Weights of a small transformer language model.
Size: 11 layers, width 224, 4 heads of 64, MLP 448 SwiGLU, vocabulary 694, 6.18M parameters.
Architecture: RMSNorm before each block, rotary positions, no biases in attention or MLP, untied embeddings, capped logits.
Training: a variant of Muon for these matrices, 424M tokens, 6463 steps.
MLP neurons of a small language model. Each row is named by its layer, matrix (down: output weights) and neuron, and shows model dimensions 0-191. Each number is 128 + 24 x the weight over its row's rms, rounded and kept within 0 to 255. Numbers have three digits each. A neuron's up and down rows have the sign that makes its largest values positive.
After each neuron's rows, "fires before" lists the tokens most often just after its 100 highest values on Wikipedia text that the model never trained on. A number after a token or word is its count.

L5.down36:116089137114124105142151131094095117113108100137148106132138151146160107178103122143105123089116188095082162156117131077158141133178161115108092112156131111127121106145131109118156148083150103130136107125109150129151139158169098150152142133109153116106100138137122108145127087076123127150139149114106102135111134127096125110129109086121113173143114088140105124183153140108121122128142123120115154100118131103138119085116153096162118144150147135104101116114109091129153127127140106159104154142127116190123084112101132133125113128120120080130153137156091145100091138110126140182
fires before: "k" 14, "es" 13, "is" 8, "th" 6, "l" 5, "ip" 5

L2.down114:136149118126143153118096128102134076125122138121091113111139117140135149092127115124130136137116151097181136108136152100136170139150149147122090109067099136127198128118125144199110121133154155136158130148122125134119103140139123137094156091083150137107109140128105110098132140142138141123133153096156160113126139126134106133139149146142105173109112129138102127124148167149137161102144162086136167082122119120166120134085105102099133152112111100160201122159100134122104119121126117074121075121147104132136134105129095131140121116065129144138130138098163142167143099167126154130
fires before: " the" 41, " " 7, "t" 7, "hen" 4

L5.down278:123115083095121120141137129153151128139091159140129131127132124083035134164141068124123128127092153119145115125131153164113095155107119126157130116151116135152113090140124098167090096195102173105135117161085172131131142131143120106194146173149144126164123158061109130107108127153165124139102123146180159154126119095165138115155114131125114130124119145101114143152125110140192159117126139132130114149118165120149130129135130122107110184098159103105126139122102123135129106125137109135170109134146132121118083141105118110171181137133101106147133144116167131147159155134161095103
fires before: "al" 16, "n" 12, "mer" 11, "a" 7, "ish" 5, "et" 5

L2.down51:097110132105151125134137154137145143151133161099143144073139077134152164147092123121116122135129117112113112141125145111123113131135124092120115077122117140161106118163130147128082144137111143103168140195149142091108104127093134098110165143077149089163139149098144138132123112110105142127135149129137138071158115115128131116118142193041151133122111142104094145123143070138153118128184098165134105122149135098109192087146167102132141145144122150147141137101121134109124139137089102149158137117108148099107146179115142122120120144103128109114120148120123139137153104104117141146
fires before: "ond" 45, "re" 11, "ur" 8, "h" 8, "hn" 7

L2.down412:114139133136122107120106145106140118135123162091094119095126152145151163120125125117156134141179115105143123130110078145105119128126131082099104120155073127167093137105138141101131115132132104078082136126115080158085126122146141081107126129116113095056086138120161140122129135146110115139155085169135125113136095150121137132115128119127092127114127123117142164166140131101205123153106127137077143095096102153174141142166123112158132114165132117121156102136134110100142100126178144113106117134119118157151108133130146149117127136127106144118183116131165151126163151131097132118
fires before: "is" 18, "er" 17, "ing" 7, "ate" 6, "al" 6, "a" 6

L7.down148:136121113144146082092062142143082141119134135110161137122110158082124098098126110126144103128125158127118137126146165147138104128136151190141154157146097121182126128153099153134115126144137106147113158171112147145083124103164154107128160129141136117117131119084128127114133144111137124119148108151153117126144106156153161125144120157064154115120147099158131156108107138155140154104130129122170079149167140099156152119143096154160104137111156189099139107135112127170106138133135081136147149127126152168140175164136152146107103100096144100127082150111139132128151159133142120113
fires before: "s" 24, "st" 13, "f" 12, "d" 9, "c" 7, "n" 5

L2.down444:134097144063107120172107158160126132105108122156156142132123138201114098121127086137120134125105109103138120121161116171157050123136133116112157140083145160124112189121164167131082119114140176132129120134155125092137161155122088146143140127102163157113135157151136148102099146117094120094126165113120122117143143106124143123104116099129087097127120100160135140122131110104128142127077145113143154134158114150127146143153152155106121114082104118117179143130131134130106126102091134135119137129153135132132156103150109167088132162112136116128171127116152103176128123087137106140
fires before: "ou" 19, "ad" 10, "im" 9, "iv" 7, "act" 7, "ant" 6

L5.down415:125107117098120129143142143127179142113112102154153170134124108123091137133144120095116120175185099152151154131132129117169107116111120129149147068142175115138119125150125115092085108080119156161132105185098134132129157118131121130115161123141143162099141113118121108115133113131135093139059123116100095155124104125108122113139122140140086077138109152137131104190129153146119106154120104142102064094148160120133125135085088147135118118147160092130123123127159129121147155152088116110121105128110158105087121116109161136109169104130162116131121113156143113159132119160112146113
fires before: "al" 29, "n" 17, "a" 5, "at" 4, "or" 4

L6.down224:165144128142161153153133156142125106138086121136131136145121121103128102130127115095160087099139140112138112124143146144157059158094141143156111093073154128110092119131136109162129125125135111128070105088117191089209108143127106139106144151170151092152122125149106095139157128143129130134162131122128174122148122094136122123111140101100151153125122134125113096101175143121098117141072166100114155101141118143172101115138139121123118110134091151152113119165150117132134163115122129087160161119153137142127071141122129122120139156128119100126148114129180104195107105102123149153
fires before: "ive" 14, "iv" 14, "a" 10, "her" 8, "ed" 6, "le" 4

L5.down5:105119127092133129141127150133105130145100120095132151145120088094107135095105124119116140207133121169106083094155166072106130137134133159125148152121130137083148107164120154206123140125147116131131137144155115135165090142150133085116168106128142128133158115116109141140143171117118101180133144106109103102112086150116107137154115152128181115138158139121160157131139145135095107140127159095104123130140150143124134100129107132126113112098151131140120165110108147122086129175087123139121130136138138095110151099124150129077121156121113163141127123118152113079102096177149143161
fires before: "er" 10, "um" 10, "all" 10, "am" 8, "et" 6, "j" 6

L2.down236:100137137098120115120142126128110156123122142175179150142131131161089108111143172123169167101094109151124174178132141146101136073114139139112116116145129159146117123114132125169102136102153114092126100133160134128106135123157118114160086198114148155106112127099140135153147137099112112109146135102113116102142132167126137153198120124100155103100125118140099049099109081161133150162113130094183131086121100138118126127140112135123104132143128128095112104102116132154093134154142094136088070098116144103124139126148104140098157147109086112144136133121161131130123158143107107125
fires before: "s" 28, "c" 12, "d" 11, "st" 10, "f" 10

L6.down33:134130100093059161113114105091138136105120154128130081145089141094125153115111194136149154138106136133147120102128158142094182120112165139175079105136110137096140129125155121125133108133118141118102169126103129145085140106112133122129081116084143152124097084107140131155128108103100131118119150180130149125128128135183097137136147150107132082141139095109170182147116136136104101093142159116136155086110106139153124133150103119121139143097106086148112143109135132147157129108113173082129087138097097119114113149150147201140127154109120137113127111155122138149132068126128116106
fires before: " a" 39, " the" 10, " an" 8

L6.down133:110158128125108154135122146082101099101144140144136114110099170109079115123138103079135089099139061142118145103137109147110084130128175110170123131121149139160119104142099154116128145140209110087125124150137101138146171147108155108129172157146124119104129099171150133115109151138166118143156121090121113113133111116094106101126128131128118086092120172137117115133150132130143166143136113107108137138130122089119130131173087132127131166144107150103131172139167134145137111142143134112143176144126170147084120124127121094116136139140111120164087144127100137148121121124153123117
fires before: "ld" 17, "et" 12, "ed" 9, "on" 6, "es" 5, "a" 5

L2.down319:116120180131107135129133150129128105163156112122109117110139124122098108073081086106119138140142178109147119109134152133133112104135145130107141102141103137163081162153102150101107113110120151102121126156120159114126136108144134128133158078118118123116117169148182090123106119100130118116113143091131114141166143184143122139127150157096114123121119156134126145122144159098104144119159141108149082130106131136123146123140110156149144126082085096139147145130137139125098150134122169093157071131135110166095157145153150148134117125154147077115158106093141103144181115143105196118
fires before: "d" 29, "ess" 12, "m" 12, "im" 9, "iv" 8, "act" 7

L5.down131:084108129157126166132156099154082167118126135118115160166122118104118168130103155129148136136122124091134109146144109087149133121169145124170116118133150119079132172144134172146134155168104149143128161127136132144128103164148112099135121093163109111129098116127174097124110100156146126095148108152112149142120146110112171106140138112152143154132176134104096134138137113128150108133119176142131147119180159123150134122131134094173142144085149173119148122109126142101151162158105137123138117098113119112066088103136076098154151156150098099160126106176146134139131168119164133070
fires before: "t" 16, "e" 12, "y" 9, "a" 8, "es" 7, "od" 6

L2.down368:119155130129073159110090099127114153082084111090125109111140114149139137119077083124113167143114158105105140141137148140135142167080125148121090150149130135122154087151105148135126144132158131099150103117129105082130110153099149120140109166131093114108120094136134114120161099143144134173090101142147126104148165107140163097117184093172100109127133114140174110125130176099111119104125141151141134129143098117085139096106150118134136112145066140150161087124101124111153107124150102133105115122112099136156108136118133167118155134100181117141123147127077126095135142145157112146
fires before: "==" 27, "===" 16, "|" 12, "A" 7, "S" 4

L7.down363:123120117137125083112133179118088064144115134163104150101157157133107077091090090108166117127151150118098132126115144143133137110126146114136162115116102126105123139136121132141146122117156136127135141117122140171127140117173102143104121128133117202128150089100123122153170170116143105133187116113168186111084153113132094128110113141117132152151131156080125107104095129061146140150133126141120105101183137101160122146127114132113145174122119139131143143157153133129155137125148118127139097078113114105113145111081140131173128153095124143144147110121123101154101135100172080123
fires before: "u" 18, "ack" 14, "an" 11, "un" 8, "o" 7

L7.down118:120148122163135130112151134149131126108147085061134135104159089107121131153120124147122153128101163158123168138082113130138137138080155138131113118131129079096133137135123106171113141120158113121125177144124143129082102152109114147102141189151139155150158099160152133113142124129146137132133113134120114103153167163112155097107109169147137090151136129153154099114135122131126142108101151093170116150141110130116111138163118117110111137110155122101104130122155098129106140146130159168127096128094213176144133145157139095176110138132155110121172111118153150161122120111098159127
fires before: " the" 38, "f" 9, ";" 4, "ear" 4

L5.down297:102094077101137104123125118140133142139116172065137123147136121119131130119110123112123163088144116173127125114110128145080148150153115133167114136134137094112131096138165113096114108136127128138136098117127120140162099124162115143131107118100143055103088130117124101081097161124126085095128110109139144109136118145135139126143099098151096116068154129090112123148096116106131099150148161107121124106112085126108143150115152129184110146142187089146081135178143122107126091104137098189156143106136133127095127126118112108126151063131152111133139168129126153112128128121126099137
fires before: "e" 22, "ip" 18, "es" 5, "he" 5, "en" 5

L7.down147:104152164130155147153109136154140129105111133121175111182128112116142127129128127140058154157141100133141115126131105130132128147143118148147112128098100135117098135148149144122093143155126095170104136153145119112141117147142139101117097092080157105182136129120125127150160140115168144086144134130170146163132134135145160088095124096151142122137128109149144090126120105102153104123155099112141122134116126134166105144132127164157150147116138095153101164168162147113113112136117140162167099133117117107126089078136135152159154135117142166148125106127140153187152083158112127101
fires before: "t" 19, "inal" 9, "s" 8, "in" 7, "a" 5, "le" 4

L6.down393:151100095091124095154132130165158138136156185148096142111136150114103122127123131144125116107125152149116149155178137128100104146121116148138139155138120156114095075141111166145138137177174114110128113136147110148138131151139087135140129105117124140127140074100161153158153133127126115155148120109114118134111199136112161118107140131134144093156133128112137100102170105137073095137139114118155101113159170106166126147192147132154109151121157121145147105140142119099107121110164097144092126148168098158083107141092155119103116168104119062125147131125109128113163150150154143153
fires before: " " 75, "ember" 11, "u" 9

L5.down94:097105145125134111148153125128110156158113178136100134155130126144120114184153124082147130141144101153168209105139145143157091156132132119119140134148158140093103115117125109164146125160138115076117142158102122110181083139150142185155123118169131115140142126094102132128108085118098141145128128163131095149084109127153076144094126145152178088157097126166135115096140120120130097141153155085102154141101129116126095135145177127155124124144113135117143171122147111111133128094081142125097104163155119114154111156064127141117156124149096117120162123082109101091132145118127145134
fires before: " of" 31, "ic" 10, "ed" 6, "or" 5, "a" 5

L5.down348:148103082148176104084127070129105148121136138129134166140137119101126162150125136113149103100125115141140096075119087179113116155104131126098135115125105154160094150118182178139074099096138140168097130089131101143138115134118119133115095090099101162106124138096108088145107135121120109128107109127117121155107142121150107165097079132142121142151176135163127141163125126143154105119112185093150074098132103163137101138156131119113141112138138124138162137141129099107108152109162114160122146112136165122123169114100125120181129160151119089174115112125114132132119136104111156093
fires before: "ions" 21, "ed" 11, "t" 11, "es" 7, "ion" 5

L6.down100:107096145101167138101095165154122126112090130138113150121137125186131144137173151091139112121154125103123139121161139155178126071116164106168130134099135122159126130103133135111081114112128109122133172110069115093130119128158123108113094102177101146124078130129119115124157137148102104150088085177152142119164140133127129142112105128139135079090123140119137109154152137160125108088151117198114109145101138118103132159142114126143081138144134149151148161087134081160143144126136118104142169120094154105125115123117132161155119140122114144157121136154149102152115121118166143116
fires before: "ace" 25, "an" 15, "ay" 11, "ac" 10, "ast" 5, "at" 5

L5.down332:091095139117084145196117160103153130125105125152096123138161124100127157091103112150102127143122134109136099133120171152092127136133121117128142088136104110118169156129115157088138124126092136164148139166117145120130113126117135103133112141125114171089124136145127147138109138163120081128108100155119083159103149142096132106133132092155115109127125143111128128142122096146138123151135149152111196091126134126162137132153115170167110120152134088131124135070116126086083127164120078123139171146114113115115110145132146142143141114119135157119116108147097134112124142107101134102
fires before: "re" 16, "r" 13, "er" 13, "ur" 11, "al" 7, "ate" 4

L7.down96:093083123158159101153154102174103185122159171071138135157116123127129121162080143102130130077138116091143117095120110099110138122120137112114131100119070135154098132103143124160100131144122096131127186151111179137143147086190144121139112137137132125064113144121140106153165111141122133124129142142134136153138112175099108124126120125134130114147140127096091150099123149113125125115165116142121079135175160124148132147163120115107116139122159145113170159071153096142103091142121104124085129123157139103143080165124107146167154099111129128108118112157141148133144128092105111118
fires before: "ed" 29, "ion" 10, "an" 7, " with" 6, "y" 4, "ing" 4

L2.down187:147153113097134096165151177141100131125130124092160173127120115137141144118108116095127097129173175129173097110139129162095128149080092134157168138158125170103124121138155122122127148133142144178144165100153141094115169109130146172136117101112120132108108140108125119192113142113144095130108135123131137151132126127134169093159163140147146120115130105088144117119124161119109142111127160124104123170094118087114176124094155101161119097137153117148140097115169173131168118179119160121132132095124126144100097139133118122098139116171140131114156133086107143132138156091143146097
fires before: "==" 12, "The" 11, "C" 9, "A" 9, "In" 7, "H" 6

L7.down183:114088136110125148103152147170136143169108127195115145171117168159099144145136153113119123150126111123160146092144123133080129101164108134125097111138142117127094110127112134109127104167099181085168146147143135147096127111122112116150116132104156148167111115097155109128102154121137108109120138139159130160117140145141145136137137103124113083121097139098121101095137150144086080163147114122120105143126093127147161160176117078182088161131141117133137157170109157159143138174087102124137119148075107122135123096119120128171110120147103116128111130157146154152147128133144121157
fires before: "ac" 16, "an" 15, "ace" 15, "ay" 11, "ant" 6, "at" 5